Weights of a small transformer language model: 2 heads of 64, MLP 1280 tanh GELU.
MLP neurons of a small language model. Each row is named by its layer, matrix (up: input weights) and neuron, and shows model dimensions 48-303. Each number is 128 + 32 x the weight over its row's rms, rounded and kept within 0 to 255. Numbers have three digits each.
After each neuron's rows, "fires after" lists the tokens most often just before its 100 highest values on Wikipedia text that the model never trained on. A number after a token or word is its count.

L5.up1106:163125162112111095175110092094104158114127087156117103172167129155116143160144126106125148093165129133079047156173146140148104128153136078089058095117157134171103162098128127108122184129094161113132129078170161128113119133101087144077080112147129105152095134197108125146155112113106128126126152168220124091088153159151174104140097077127102091118121152103110121108182162149105080119174128178160123086157102069165153144147112092145107090101143125129152116036111082098145108121115168116128092106106118152102121128072135114100147170038146120085132057136115094158134135151172090121095145220113139128154094140103156098092114114140156070053132126184124098134151117113175140136103112158096148099145156152147154212107096130149137148171168090157173147150157133055118169149111125
fires after: " " 23, "li" 14, "i" 10, "ic" 6, "port" 6, "e" 5

L4.up1259:124105092130071070154118135120121149124154133116151114099163169074196158131133075124127122147102168151106162131112120110094119120157114162096119124141087131163171181189175109156135115168171123157162128160110089149169120134119140098074110157112169161166150074080101182184128148156070114124166140120140083121062106108129118140133131197107162095172161119117143115068129147136057114157135109093127151119143083200145114168162204094117110073083138112088091098131108128090096152098083134130099147145106173088109133107133121112085127093176173095150134175194109116206114132140118144090162080152107095193141101123112168153074107142166117115109111127050067122139181105126191157178105063144159114102155092138135094123097214129102103163125109127114098128161125155057122102105107057
fires after: " mo" 21, "lo" 12, "cent" 7, " M" 7, "mo" 5, "tic" 5

L4.up58:162162151148060114072131144077098141105077184144092082186116093140150134201154094120083121188115144124162140132163117112157158168136138125146133161130144092123079120160226149106151222120159100144104128144131079143167177222149106174167091108083079112126127109159133102171116137125100156120179108037113128107185104140110124118126137152133104189106109148151073172068128126166128182121093131160104112130084157147135111107176144116087136085150195167140124136100102207160132106120132205150142113122187183147122171144122118080145146134105127119165092105139111101096096125129092067081105147140192114112120160101123129165139113086171088078136144121145083071110165125120056154124151075062125158115129165069115155128101165124098132077092093132102173117165091127111116162111131203
fires after: "s" 44, ":" 7, " Du" 5, "c" 5, "S" 5, "gre" 5

L4.up719:114124193148188122147109093075137137056094127138138123150115176094097103223165164119077181195095151067147170110118171110167080131140112104102143137051117103125135071136132139158122123145120108219145140088088083150179114147094115097143096133106157119147125050142141116101165147132127150130113115111151109120088133119078125139141075127102153073147088108110145114103157157108086150191148112193151115136180141130130058109135115106116095086070119089138096141164107138086114134141147120099141113130170109127130122119114145176080131155156021153161081197082100054125135105095136177114090174150188181133149108184168176088200108134135092134128137175122084140116079092130144144091138124133105157089177170135167118153139099098163150100129145111114106120093142158095125157109136092
fires after: " " 36, "\n" 21, " \"" 19, " (" 14

L8.up159:154132130133114116074099149189115155183154152106019108121155145095152181143137140107068107116125126146147135077097125076132096089061081141105177110113146171132163105093177193116147135143152062111116124142146150160188144140129158077146143109179095096136132116122087169130119157144125118093118106105168145138127118115156118133170152105124095095101126119129102170156098111133103101087132175096063136128120120172090129132130148115129069107028098167091111112147162107160127133174125147171163127168135137157122187145061092104148102104138051141102165138059163181073098151107129128115118113116145118061129143155189140155099121084088069151082105093168178104151093195059151148100134130069105143098162122168133177120136148121135144133193098163168126106113118164106087109137140119
fires after: " the" 17, " and" 14, " in" 12, "," 10, " to" 8, " its" 6

L9.up150:113122147091109114096111122085092111176047109117156122084091118118111158126169131171140148145143175109086088148156080128136107114135079141124148132179102115132111033094113150083120119084148134123116151132177158137157122110150177140173145158130117197177140046157136168144146094132116052085159113120119124140167069163163127115139182056192132065128174111179128073146182120150161139166190121159115096113077122148112089094098127156092129073113151113097098151149104155110133185179178080171142123115099141111113119148154112164122135131137135101066114079065151164074143080109132150155139090079165124105121109085105099156122127138132126135122142092099126127106110090165145157073115124146160114120122131129102157114195123147202122148176179132162102092168089167156084128122076200
fires after: " " 36, " Pa" 7, "e" 5, "." 5, "ce" 5, "A" 4

L4.up1130:116146144141142139146099182088140181133144143167075148173115064113116141152101079128127071138097164139087160127114132113156155136132135215061112105103070105133112126165131066175119090087099159166179159066205059164095167152146219127142144144112108141144130114086157149164104140120071130095129169175098101172128099104166104156140102185177129109111103118138146112126129130126142219173080117128122090162123136088131150115128123107109125096092131162122118119110151055156132084132141157108137073143135153142132170121049160089104136140102102107137136109069151148161202137111147104188121073164163103155118170145172119179147119106184187065132148162132099095147104142127090170117081135114115111098099129141130158122102124099184199125074178104073093188130144126126135115147114099
fires after: " part" 14, " you" 12, " re" 11, " ex" 10, "p" 6, " E" 5

L4.up1200:070112124173206139080113114105123137131175091039134142113148142136143075080095107134194162111164144126100148139189088123194138140160096136085175117151118170126124121104115144122144181101137211143137083126109129080103134146104140152106117071144123086104133113131146136182112132183085183201163122116152205087111151128089147125139090132114173163129119053118118127114133164120151091150144098130071105123158101120105145136210127105121096140130140116125078174129148114187147082113100099073139111146173099132146148124074172111159159083168082148106113123124134060196102086074127089131179078107117140095131094122124100163103140122174161163151169082073085155146138132106126137157133109110122140164190133140127200143130105117080136146127149109111154134182174171158113146101089161
fires after: " " 55, " de" 16, " De" 11, " un" 5, " (" 4

L4.up846:115110114181136107102125038110107106113140106153140129175165124142124174120147171162134089138101145122129124148168127113143068126177181112118137117095105092143121170098102131130107112081127089189155090181116205077132152074125126122138120136152103026132138128100121144152121088091120124124088086171158109100020117143153130119192192124170142090207124138116116162118161128153172113121094152082110109118098141075118132091128137075164095172139093134147092197110166158102152130128157048104090126162179090157114093076125142129138167225135150148159193152098131113105101118161114166161172109125098172088106092151146136163203130093139122153088111138198127140131196106136152176111133138095131112119083127118118121123124158135106119098136080093121079144117086094161068147092082110
fires after: "S" 27, " S" 17, "s" 11, " G" 5, " the" 4, " g" 4

L5.up652:093126155126131078099053172097197181137067143149057158128149134136121125170139116134143084108161129097125108046111154095118159134105128119116131140149095139142136094116059116152133107139095141153112137098154094072104134125136127158126100096183080151124137167076075119136135080107108143153117106119109069098162148102131169149184162103089120101118152128089084128081134141110113128090117140152125078104156116169130116119127164126161117130161114132146175068130122119144102102143122145114135177132174098092128126165164166154135102115138100116156082116110133084170177123135153151083128155121138161126086143081172097137161112029125093072125158133129177124085122078122130126239133090153183089166076182160119144120164121162162116180117085174120108077077151183163122185146139150
fires after: " pro" 26, " con" 14, " comp" 10, " ex" 8, "un" 5, " f" 5

L7.up292:093146083162136123133147119087137193150158148109066100144129255127090105149176121094124113184159090171142162082162076095168191149115155125135137112133056157146079116114144147105114144109180142114153156149070129161171097192189165103123086145127099099148117156138165123155144047142114148190120165140103073142145164099053101101097098171075078129098129126148171131107136114110140205095138076153119145098103137118084108155157164139127113140159109119149147130135186112082167131157137099114124133082128112111066184081111082124121071112123101135138101170120160162019063176114125109135125095122112122121130153139164119124113076103096138113112083088124166123179083180149130135125114108069122125124169096166108106097111132088128153130151122126211082105112153095142187110183105114
fires after: " de" 13, "ol" 13, " ex" 10, " of" 9, " to" 5, " and" 5

L4.up200:190118194124185138177153115105090108101135152177071124130138166120105144112188141133119081092083105146158153181024145154108188091120130091096143163185089145138118142134134082110115153044137096117136106164097135116117065181205090112133082116078129106106167137128173148081130140122195130135162096095124137135119115130137083068088161195118116124164189140139134108126130206146119136126104126084100168151151133081123134180115118090101116099151163072147136165122142108125115168119083059088180127157163118033162099185174136088173104092145061138113080140088124151129114099119170132097114148130147090114143140112163135162174104142113159118128105113132097143150149196106089166080105153143143157156135162137141124126144108100058116163091118165122141128126084130085133139159116161
fires after: " Th" 14, "if" 11, "f" 10, "er" 8, "on" 7

L6.up982:167147122138147165202080139116060197116123118118120067080092165133138169112147163190172137117113076097090191124154099147168167173161124168115131108099156108046130116077099132144176174103101115132064137150120093159112110150116121179099111083157120141203098112171211149113156182156174124119152124137084108196123176105103129166166082100082096083096107145067157124153135112153152151122123122117136185148056106158168155144136134106136088149094129128128065129117087171116116126099163146134138131156077122131187131162125119109149085152137144143160093108092139117088153138102169161168167112120179128173110180059096089094104187092072147146142102143132158184094084119157138173090156114116156144155130129055092164177114135128097081150094165122087167068112143178160089146108132135
fires after: " " 20, " de" 13, "c" 10, " su" 5, " kill" 4, "d" 4

L5.up841:109129082183155114109149065128144098122102150142141156109121132161137143143125120121121098068112135154115090058162176112139178154160137153102065095137149102175093141172187142175176098192102101153133128110111132165151044111151106107123090107157117155120117167111109133157170085115152114158164137150134117107149137080089150156180124117106103113099098132150113130063130130169121135134080128194186105139123097150141200099109119128083000075092196147148128128125123086149113122135109084115163155114172153138095098107151144107199161120110160131167133185129093164098186132108085070094163129087066163109119139104165094142170122120081201065124111119122159098091173092104144062116136156127228103144116115169131153085112166087122108162105147061130155094123147122146100089129141115
fires after: " pro" 27, " ex" 18, "st" 9, "iv" 6, " de" 6, "br" 4

L4.up68:170137132126076135126151083106041114133128095098170129083144132162148147133140171050172173171175156122075081116176114106130146150151145120125113075138157145101140139160096141125111152128095086130135148123101141152145074144139123090161104082185083116127125118129091164114090160155111157086111192147204164112110146137129187120178121067097157152062130118102175126153190159156047133110141185096129151146109108075119145159122117179191138173122168084087168110108106121092092123125143118116073137132111118114196134168092179102091167092129083163153122091116132068117130088082094093177147173133143135078105098086099151078129024138088134165136095066111116100127124105085175116179097105142147130142103101098162087149126103148176123167172107091090138100151139128148124164120149127
fires after: " " 27, "at" 13, "mar" 11, "ev" 8, " in" 5, "li" 5

L5.up398:128165094121062117107117095191151088184186195131121131101093143138141099107160166067141093106103128132102160155069055091139111094096160101069151116111099121151166066188126082155133120098127133119085162053196160084116120111128139159142074155178149163131155166157187153197137134081100154073119115159086084073128116077145127097117078131148088116183061124152141083097148120148139170123156149158141092117126136115098144127181120122067117126117194080104124128152122161177134177110119131101146154160112111116109102179124182144100121141122177128132191128178136152142101156154072093190148081175144130133096208112113115076120121154122121141133178124141106198151133082077165139118150110119100139125156148125175146131103134118216160120106131183135129114173122107097089140149100101
fires after: " ex" 47, " Ex" 7, "per" 6, " C" 4, " Per" 4

L4.up295:195075157165128111212180152117079135099146168117098081121090146129158102180134133156101106102073085156136163117072082109132108118104124184081166090104077140161141065078123124138136099081102133090150107127180165140112106087109083166149125113136156166142102144121157174130116142116122149130146164112158118087216117118133089105139085160141102144093130149154076099113143166139149124169104116146126106219113144163053112127100189115124136111087136150102115142110152133116145079120066168093138133206157151120083099113120116113182123158104055193139171114068103194145152153120119129124157139119066193100097205093122069127191144107105173114154128116174126142140104126059095078094193129113080155136131123136126102095130085158134127145162167110140073138150157155097158138121097137
fires after: " part" 20, " re" 14, " In" 10, "In" 10, "un" 9, " in" 6

L5.up448:114091128111081124112107170130093135100115135160128163186091070119166198155140096155160115134132156124169142184121110140110107168150143131093154128101158118123106127083081100185132106120150206140146137139077156155147086132127199138173133121103150159098091119161114128119070160081148141186122114119108125132078138075155092140150150164168125127132123092105160142109153181109122149197090116092154140149124142104183144159107166159097112105096164074063053108067126164119111165120144129095109077127115131121133116090193149136181076142164128032112119128138119123170126094106111123081150069107132171087106147127144092084088149155155160076135162202088143117171150052128192118174159132136149076152066083133150151140123201084116039153093107085148092126130172122178117161129136132
fires after: " mo" 20, " Mo" 14, "s" 10, "ro" 7, "lo" 5, "|" 5

L5.up1126:154104116126144111128111097102161136151137125146180115128099168143145173148171112172108093135122100128095202129080104126118111149131165126116176091089125105126123066166069118094169152151101158099131134131164121156095145116088142109082106136149125145127143069088151208137183102166158172143119136147087088136141127122154186137100097114076124148126106121073157063141095070107116131118052144096168113089119159123115094108135143159124125151129178116091167161101138192103130113134137124110068108174129064150052090148179152113144165134161124160089132131061205072104146095178127113161156135113153108106120140164141101107209187150155138125103086110140164144105021112155149116073172244100128089135117124151151133114148159052127143114135152104118101161093108128162084135089106098
fires after: "s" 19, " " 19, " re" 11, " f" 10, " ex" 7, "t" 4

L4.up676:083127081160110145152099122159239155137067158132111203145056141149118122098142070099117129156128202173132095098149096143159135083137168104107113110106177101133070116129125188120122130139102146147088089120146093147132144135168145135111096181158152086140146100107089125135127076115148183111133120114130126118169111108105158092170117109129098124122137106147170120111153199110097157140153147157152155083090158107136184173074117171148137206209134075108119120150165109109138096112124134122125127115162113086163111161151093111121107123123146132047086117112134074104104129050105180162178086176171091127088154135145163053126107082142113171138162084148112063123122115113137181120112185048126158170117134161136123121094068126114183123103137149125155138141130169188151120097089118
fires after: " " 41, "ri" 10, "s" 10, " S" 5, " Sp" 5, " pre" 5

L4.up809:176096122131154154179092135136121107112175111092066152115151150059131107161155136123130191138092123105116166157099131125121150157178207101108149117068147153120150169102136131138145125146125128091101141117080119152105028075108202173179137204100101187145187145127137120168136093116120162119130097158123118138144181128140100114175068187092164103127065107187153106147063118129157146119155124120208121136139147088159136088126126139144110147100143100116120148144077054132122109113118138157157100138130072134108081137134131129119103149105140101140082140108092098131137130130059148122124102108191059108049120078169125115155163121135073127052117133130119140122143110097122099106166170122120115126092110126131055127152094080126176126135090226171078121148154148188157119124192074
fires after: " part" 22, " out" 15, "b" 12, " re" 7, " sub" 6

L4.up1015:131094109151171149113093125112130083148152117102114077142175161091113130125157126132102165115129165094128146139130113185152145166142193131120220172060156142151105074097135179138154134121138114183124161109177150124155121110113115122149145138130166108071113142129159174155161156138194117130089118140137138109094144107133157080109073165135120107043124106157138109158123115147153158145143143161092096081114080133130075164130157137130103162120115165112165107102069166207119107076087108136147104139112127093108136149148171138086107180178070144152102099161155114144059087129201097130149148101154086110105143129131128179176094132185182104024102108128188111118103044122121079094126123099125092146148157144097123105104092082150184111119136100149137186144160106172149148078095150
fires after: " de" 31, " " 17, " su" 12, " f" 9, " c" 8, " sub" 5

L4.up696:041152138143168171117067131137139132119139148167129138141112128115119169140154140117137100043137114133078128136133081102099072098107177247152139088100159122145120159111105156192115099150103080158105133132096116187167090138128151120088115099119112117130130111115036151133085169096134150088133073094103092125071131061104161103128196162118151124151149160196158139124130152100194106144149078123140201141110178080115167170125134170168102074092163146137117153169171113134141091116113111187140147190120104086184106103141156126131108135132077132126152092091155124137186113109064131081176091114081119119121110075130143151127066069108147048136120143091091109123156112125103138213114177063097117191131101143135092176114141150100054150097103097098176099138101159142156136134135108
fires after: " comp" 19, " me" 17, " Me" 12, " lo" 9, " so" 9, " pro" 6

L7.up908:144136150201166111160083089098142097121118156128130110044119119091106132109198153130140127117123155139146086144106184131137148121075151150103069161168140093121115101136126119122108140129202072159108124089107078127123136130135074176114174070154110117066175162096135162127133123130102150083089179093192053125151151139083088115140172137119113124124108119157060091097128128156184121172145075092135204172167123089096110135134223081142174161128127118137149155169173192133081105174141134137096097118130191148084136183149138145170157160121110146160111145092167101148092091120133145169108130106161099150115101084114181116113111127069124139121077096138099160122116118083135141156118183140046128135105093100020075116112138121071166158113122127123139108097127084170118201147119131
fires after: "n" 30, "en" 15, "s" 9, "van" 5, " Lu" 5, "g" 4

L4.up372:175169106107076102121186133147139115097115128128117138092139132148140128156132175084145129137087154136144123123165120050083153133143094139104118175123112157089081156185131124074107145114148181117163102166071124106139143091161137166112169165118129165095108143128101068126133084207167126102060189140141135112124152134190127093123074080151188141154144160124130112147118060148150125156194097155151126129153156151126136121181166129140106110048109167061140158164172111090195158080137193126148106154120079107159124144129167188116135168075117133106145157110158161107183163103122081083139126116148137116147082161144066098136099035192039126132112196099144094096183123157102140179131082142195115126120179066138120111127132110110085171132086131106080120110103125123160156163175146
fires after: " La" 25, "ra" 13, "la" 10, " d" 9, " Da" 6, " Je" 6

L5.up818:147177123145153109059183122089128181104074156128159157081111102162165143138149149068080183149133170175143128137152143121087096136118093139151143070132120099126137144159150173105130122134167149163169144135028137158164133121135103208125193078110120100166151123102077158141115099162170159086134162112155147127110075083079102138107084152095169166144113082126096086117149106155107127129120188118097121102182135123077134175076134125109149178109174127114103142095069101113124150113176083111088068099090160116118096107172160122139191151116141115202096144169133087111155145126153151155129121122124136116103068129081174140095111094159149097070130202136138061118157118124072121115121080140123115173171176110138164134156162093163085159204142157114175142126102107098142133174144103
fires after: " La" 23, "\n" 16, "y" 15, "ra" 8, "tro" 6, "ar" 5

L4.up555:085156158143154145125069119153182098193085128082142123109084148127098092167170116171150154145092122118172102098118173109138134119102134132102118016116160195132115204120106092112154089173103099158066139088165121062096097171119111184128170126106101152130162113094087165160099159182120134076159119079125137111175119129097103066224113144177099145073063112094130149140122143097105105175140118114177156128080146087166103074151136116140092183086115120129124158139149103173164116135109110150132092146134125152159103091134147157111138138172109096132135129060092162152097147063081129116174144200148174161079082130116141172169133138154139169148158148170125115153121090085122075130127203180099193151126119081078134098130130121078140160093122117123136122114127151142145102117100103
fires after: " re" 31, "-" 22, "n" 12, "b" 10, "s" 5

L5.up1056:115129124088177111052157062122121154127183198149111113170137176150112117101121107096115120106186138172129207114141122108197158102134144153034182127059119158118149109109101166133107196098088128185152107119145119062117086108179130174124126147118160130086138121162152138161148151125094163184102159092177081123198167115125164146146179128114110111162099098107106081107154128087144102134103114083143082157107126100161069100054112123191115143088158190136147132090152167118148085108118148127139155145080138113109072154165180130124136141179059093138061129084164069162194125134110105112141156175086160102136132075117109138181128096105161118119058134175144206057143116121107092113155112146145160154183078118111097153188108079128128070126134144090115125144100109169131160111134159
fires after: "s" 16, " f" 16, " re" 14, " Re" 11, " in" 9, " de" 6

L4.up126:104148130158163138154091095065158139160129091089146158114065080080156142113089149097151150215101128190142113124147115119136164128074112132140062101111126141129113157103143159112180132096098111108084075136194065114073138154133114083096173124195140133147206098072082063138151056159044074154196124151147141137147144150143185169116150147176135139180114181136119141112161149094112089103132084109169173154090098111127153105139113158080173124127178150095119170169169114129164137142130098107108104104164115095106183110116083114129109094074146092111077084120164186125135118156169065193128132118107147168123119103125110160129137176111125166106085176129097058166083122123100085112174158165151130118112101128121179140132149167162131171148136126130106147200097164202139106114110093
fires after: "\n" 47, " G" 9, " E" 8, " U" 8, " 1" 5, " Je" 4

L7.up539:134099139202140154105090096061159154038167168167114097095104150121154082147198110135145094137168156085119162093138131087122074111141128086153175128112055161135111059043127157121110065085170114160153132076105119122149094157066124080107121126172115160170086136172161161135126159112098134164123164131156121104139072115148140163146160112147143112135103143142108135109138094180153104125149079109106155102189122136145114166142103160097084051121093108170092131104127150183093121140194123090156145099103056095123178136148167077097152087116127169098091156073151111091123144082093137146124116184116146158146107131091134144175092169101099129131099136121127119161115128083127149153163097223150157133143207174106098040141064132152109146134151149115124120067147144139088185165152160
fires after: " in" 26, "-" 15, " " 13, "in" 5, " \"" 5

L4.up41:132133077154140158142130130118138102184097125115102133135039132128148065099126097148161094114143129103155166089168091115184135131144206113092128105027151111080092059120133159075118187153103113133088092097152113097154148103079166151121137086107174090151102140101145112149187164143122118118123086149071138068157093136079166150145118126050131189122135103066105126152141111134117153134125134099189162096092151097200138108140106103097189159113155093147159146173160087145082130159136114096142120136152179126129127112138145130083108135124142136078098148143144114135137090169197127204148098165187123140184113173128123161159134090157137108141116134131116119135164130138154111078170128118155120168135093140176139124130068070142127197167155109178143152117161061162107081171085161
fires after: " " 42, " Ch" 8, "ho" 8, "s" 5

L4.up773:119161132071108101118160101127084161143099087126126143152127115115122056141154099140144095159107174147139126146128104087132093132060159128196104139104141102116059133168149097170128181089139095077155107139098163119172094115140120153133117127113104109115157148164107050098132082151154115147165086104081141121104120151173090152083089159135124150150044105153092090056120121098145148150074115125142140133188148104145087128074070132043141165133131166094179110149111124148109082103039160156122077168150101137155076158114223090141142143154119089149031116171119097119113132138113056138122171144140171097134167152156113118170101154115124129133125089119149149171125152127134098102156155105170141142097118058099171145144161112113190109163182114128137155170106136123070128127068134
fires after: "s" 55, "S" 12, "ph" 9, "d" 4

L9.up347:097103141123155063122126084120082171100190070081141117163119132117160156155152106129106121162146131073125137161171076094182140170115111164077177023148167138117129087110113068158147166127160242174091156160122149138104147132141146136152158120184117177152127165157135155130131136149128070104140099153119139133089142113116180149173107150145147083135115145116143145113120145113137143114125151121104154137050161092141104172147111159164118149161130109126097083115110122176102161120190126138142108173149133137115125146128119111163134120121153111161067071112149156127150068120166183167160093067168177080114134184093117186105119121151094146085167091145156186165096113117123075128192160146154078137150104176102144151134105124165079107088126161122158109084111144118099157176088143
fires after: " " 30, "e" 6, " de" 5, " he" 4, "er" 4, "E" 4

L6.up1178:126115153123100149138115159093080128046149127168083101101141122108151079127108178179133123105107132164129154073124095154140101150128157149139108156144125198165121118118120174050128063083154149206114145077122126078137064097119191156135140116093147070152132119107142150145177180183201160087102098130189109121141123160100149111151092083119152116151084162124110161112133122162137109106180145126073127147132073125178104070149096172170220125109049129140124145133154128131089163115182154105096119158074069062124164110142180088090128147173106127112143130131166125104085172089119128138090149128080203126141115146128116191096116092142090093096162132115166164144096151097140150096179139181175134151118139088124153143111097113143108153115113101132173080134136124084166124123105177
fires after: " " 48, " sub" 7, " (" 5, " co" 4, "-" 4

L6.up1185:099142079113148166118083120150107152123151139115096194162132093118080091143124121090160113202109111185112116146152165132107088109130113083069145153163163101189143150120116181041107157135102167105120088106181159121120115117093163177088201129121112102139140128138142106148175102137172158136118174122143194110201111149142090176160147160114125078191074188188125118197091066125188107133147084126160163119092074149080122126126140190096144108119111144089155130116095128146094126108130118148135143125093096119143127177171126114122090154123205209132076097112157101089083177112107156138157046116170122154147164160110103097126108103121088162120118107086123103064047088166196155111074124120143127122136130115159124124080168128134150106123148137134094125117086115118108172094133076
fires after: " B" 19, " S" 12, " R" 11, " C" 8, "w" 7, "ra" 5

L8.up385:125133099144098112067127104139172145104130165156172104186134065059174126094183059105124101148103087112168085120104109153168101157127138096197091112107044107132079117183102171138097149158107070204159177077124082187129187158108172133165094100131144056109125108115152070078144128084105156194152104106089162080109214098090145160122141132110148190143156157125127140128115101124128140117141142086087135173137122051146123128116158146152104130125137125092141134119114196116166127145138095153166110182129131073109155129141119142131135094145155114081139117113120137151104084135143143158124107121138153127099179121086123116129179119141106147100102118061186129128133222097117158155124121090138137147152122141149146082130135150051117087103116122131127103143108126168026079127134166
fires after: "s" 24, "c" 13, " was" 13, "S" 6, " as" 6, " C" 5

L6.up78:104139094118108114168111083199143101176128172147136085195097156131126151118106104079207102193087112132161103182145148110148042147180126096122198137122151105167098136166083095118118116160096096115097092119057148122160162119095178167092128066097164140143150085135110070170104138144141134102123092172085120126132104174059118173076123158175141111113105115085130110069114165078125086144182124073181162087110177126156146087129135087127107119070146123136125120156114103131133141165153139135124155071115165126134076100125089204116090136095061145136185113115154101127151140062114135129146054117160185159097054073076125120151153123114103135142132139131095106163131116195121120142101174092091167127088116142113151117129120109123135173175052132132118116129126142163172145110053171
fires after: "-" 15, "fe" 13, " pro" 10, "p" 8, "s" 6, " L" 5

L5.up781:116131089048106086138104083104098157145106072190076140117133103112120106109119114123164128108082132083150115170114113149107117084143082099137158108150103141121106082089066208139094105109182057156108140127127180079142107144117160164129119134155168143086052199060166121097082107159144132128116114142132094135152097129140125171127108121126099171124179106115135129101116195150115161085127106140116156111129162143103152104130135131155138197084140107114114175158142142123104100084125125146075092171115070169127147203118118100168125191170144098103198189136100130149136139104029185070188148139094149143114142162060081123143147126222160137112112116209119172135175142123169143133119153092100054099113170137070088127154130106124127108140107107145139148142074091186138097163137130
fires after: " the" 34, "," 11, "s" 10, " co" 9

L8.up452:193185119124101099101143167135120079120106187111112097107108160103146124103112097111187156144153132162112116162149154192125111148178099075134187134146161096150073194148124110041085149141121109134177163120126163205136095173132142105108120075123163113114105122111096101141128111065149144086104125106102113129141153162114089150152175070110122126134154091097155136185140162168142099199146102132141106069134153136163082135139143112164179150114112160146104172169147116126122131185159087104052117099145154113130083162115123150149099157101126064159117139105121136110059134158148132150110085186100066150179128082182101129079104158153159102103148089153092138124068084148094115100156157103103120141137172124145122109174091118156106078140138130057112116140191086198093134075133097
fires after: " " 26, " fa" 11, " Fa" 9, "ea" 5, " Town" 4, "ri" 4

L4.up270:123162158125130107076174124087158185105120134079086130156086102208156126158139094169165189130133177153140189141156154148164082120158179135090097078166118085080133069198121105143105177098113109114087115228159088046153165107100123153070031042115140108160140081088179089133111154161123150098144104086116153123080122149091135105144078127142095093104129118142143136121115106111137160106129074111139151152085175142091143116117124129094117184155148108143053105118088177103185159151080117112206162120110118156161093166110117085115144118110157152140165103134129147123166157122064089139148179095156132169091156129132141123148150068152110095161147146114104134124143110129137157124156174070113101143128083114135143144090110163139120110107083132159154145151175165146068201138108104
fires after: " S" 31, "s" 31, "S" 14, "c" 12, "n" 5, "t" 4

L7.up482:137110105110097129147127106118193162142099125158130127157130108121154113119123076145142087158145104118143148150108157123077190090134140129151162103132128169101089146141079126075142128179149136136141151146102137129094119164150092092140136118169111130124118088119157105130163114114069072122124062083144091160151168105186213152159109128131146130096121141186067140118101071111160092174186142109112110173167166208065160165094072101121057088150141172136144172141144132107155153079204074140149144108090060175122110206131127140075147124131161090149116055146090094128127148122147075183104089113122126103158154103105063149137132109132127150120111088098134201016150137206109120131059097112113133166110101081092124073109180134141112167135180144108179113089145169083129164152075120
fires after: "ri" 18, " C" 13, "ru" 12, "har" 5, " tri" 4

L4.up1238:128100161152189123148134144086093058140147123133156136086166177196165116129138153106144138152156140127121094092158114107099122135153102089057083159159173172187075156161107139127066175124176100138106097139156115158121129099100123156103117148175152146163164149111143190131080123148094126173107184131142132138112158150085098141193150157087146085086145124154079097093137114179076103129101161094100127100164096109098131111110129104122104060133090170174141157125119149125118107097105129097126137121068088137035136127056202160128140101089095143189179202060182106097104124153134145111173158123155138124160109120155133131138092119098145125129132203197102132083151065153100116175087108099126168098135136105194140157107097133185134169091121190086134163107132111143084110120127145
fires after: " It" 13, " Republic" 9, "li" 8, "mp" 7, " La" 7, " tradition" 6

L5.up638:113108102096128164067115078131090122073130148109084116111113099153148169157147080105098155177079119131199082145153161098099099127148168094087110140147128090208149171142138141136148147114180147150156118125148098055145129057171168171125141126101100136127115105122117099144172152108146134142133131148147128153131129134104070117101164161075177124158098091101144112113119108107112110068134127127158134046159113126083127120081205133133104141095166168046108111179124106143164156046141073167094114123100146096177080165158064088133112180130159167151132114127158136124141174164155116109126087124097091120145082096081075108086193114169072142152096148200115117154098153116096126132120183084165160119176176153103101111189174117141130176117141137142130119126066074142189139099158177
fires after: " Po" 15, "″" 10, " M" 8, " C" 8, "ar" 5, " B" 5

L5.up517:150198160170133112149098119116165154151129186140175119147093126116127127084121056164079111181201140120158090152188135116178079146154121106166134094157149065180105123144183135169132131183083092100089097182150121141178091168075180119098073081122129126081171069088130127137130118113165141126149150118128141153139097140093099101105102131126135133071104098121103174150156194143078146137139133110135075131196119109067112104134140130129127137135129087129131132145147097170117096088110082140152156160141107150128141141103076111124114137131158094091121128132112078165113180118138117093123113215122118182129157126194045167094119105098153125190091067172177157149129071079071150097084152126079108132122146146114165176084081067136137127087162134140129193094171169148125180111113164
fires after: " " 34, "ri" 20, "re" 13, "ver" 5, "land" 4, "ra" 4

L5.up1062:129189146130111125129107113088146096125052166123175077110164156113134144116197149168088135113143192129158140069170128145130106094130150060122104108104135187120100115200104135089172124049154124128086083107172047111147139112131173090093107024080160091075133107164134157137125125227165111085095176134171096100167128140159140103140136185166099085117141136147129204124142117145121127148150100168116119164117136102148155116108099086126120146115158140131131115144085117177107097174154133137083136135108122108132161146144089209161091143109102075101102144068103159158140130162117132168146087176123132172127167069094139119130073086135102115134165113123124102158121151076152112087049134158135132172099182133105116141110157119121187136105093110130108149105139116187151157079094142
fires after: " re" 32, " " 28, "im" 9, " de" 8, "-" 6

L4.up644:117155106100127129104133098093086158122095145132116153151158116040098152109173176143168138141163165185130147138182072134175132116127109160173117112060159146102117135089137169120093130155100128125158094096085159160102123121181116095126046130104123113192119144121145070119160123096131201189098121114098096092173175138067154177114142147133084119137125132154143124130143129133105221108154189080122134131154232082115160123075112114157114146159168103137127135093118089112157120152139136083081078148087142041152098088122071143092083123192197140114123127132095074147118104149186117075150097113166151168141106040178159093173136073152124141109133120121146108099084145126113167090238142114107126085149126105137099174147121101100120126140134144111131089141143111123138127134138106
fires after: " " 66, "mp" 11, "s" 5, "-" 4

L5.up835:105120147095172089108129101140169104156122173124101163158155096079087098163173104124119094083112079112084114145167138173116151112159130131113111134078127114169025105065167182148133092165116116180096094191083122131102123147113144158139106174145157102149086124112123090139058092194118134178142111090073108128124132195131144105152139175129125122115144115088136121111110173145062127181089156171117145092087095107160094122079128130092159150143179089116110123138137138123173129098144125099149158129126150117139129112112167183111101132119175162129180149156111077103191165116128117160153114136167086105140175127100094164100111120089181152144106108134157097145127149155108099158114096144137121154125130190144090057093134056098149109064124149172161059091093175195062151142083148
fires after: "s" 25, "ri" 12, "ze" 7, "ver" 6, " Gold" 5, "g" 4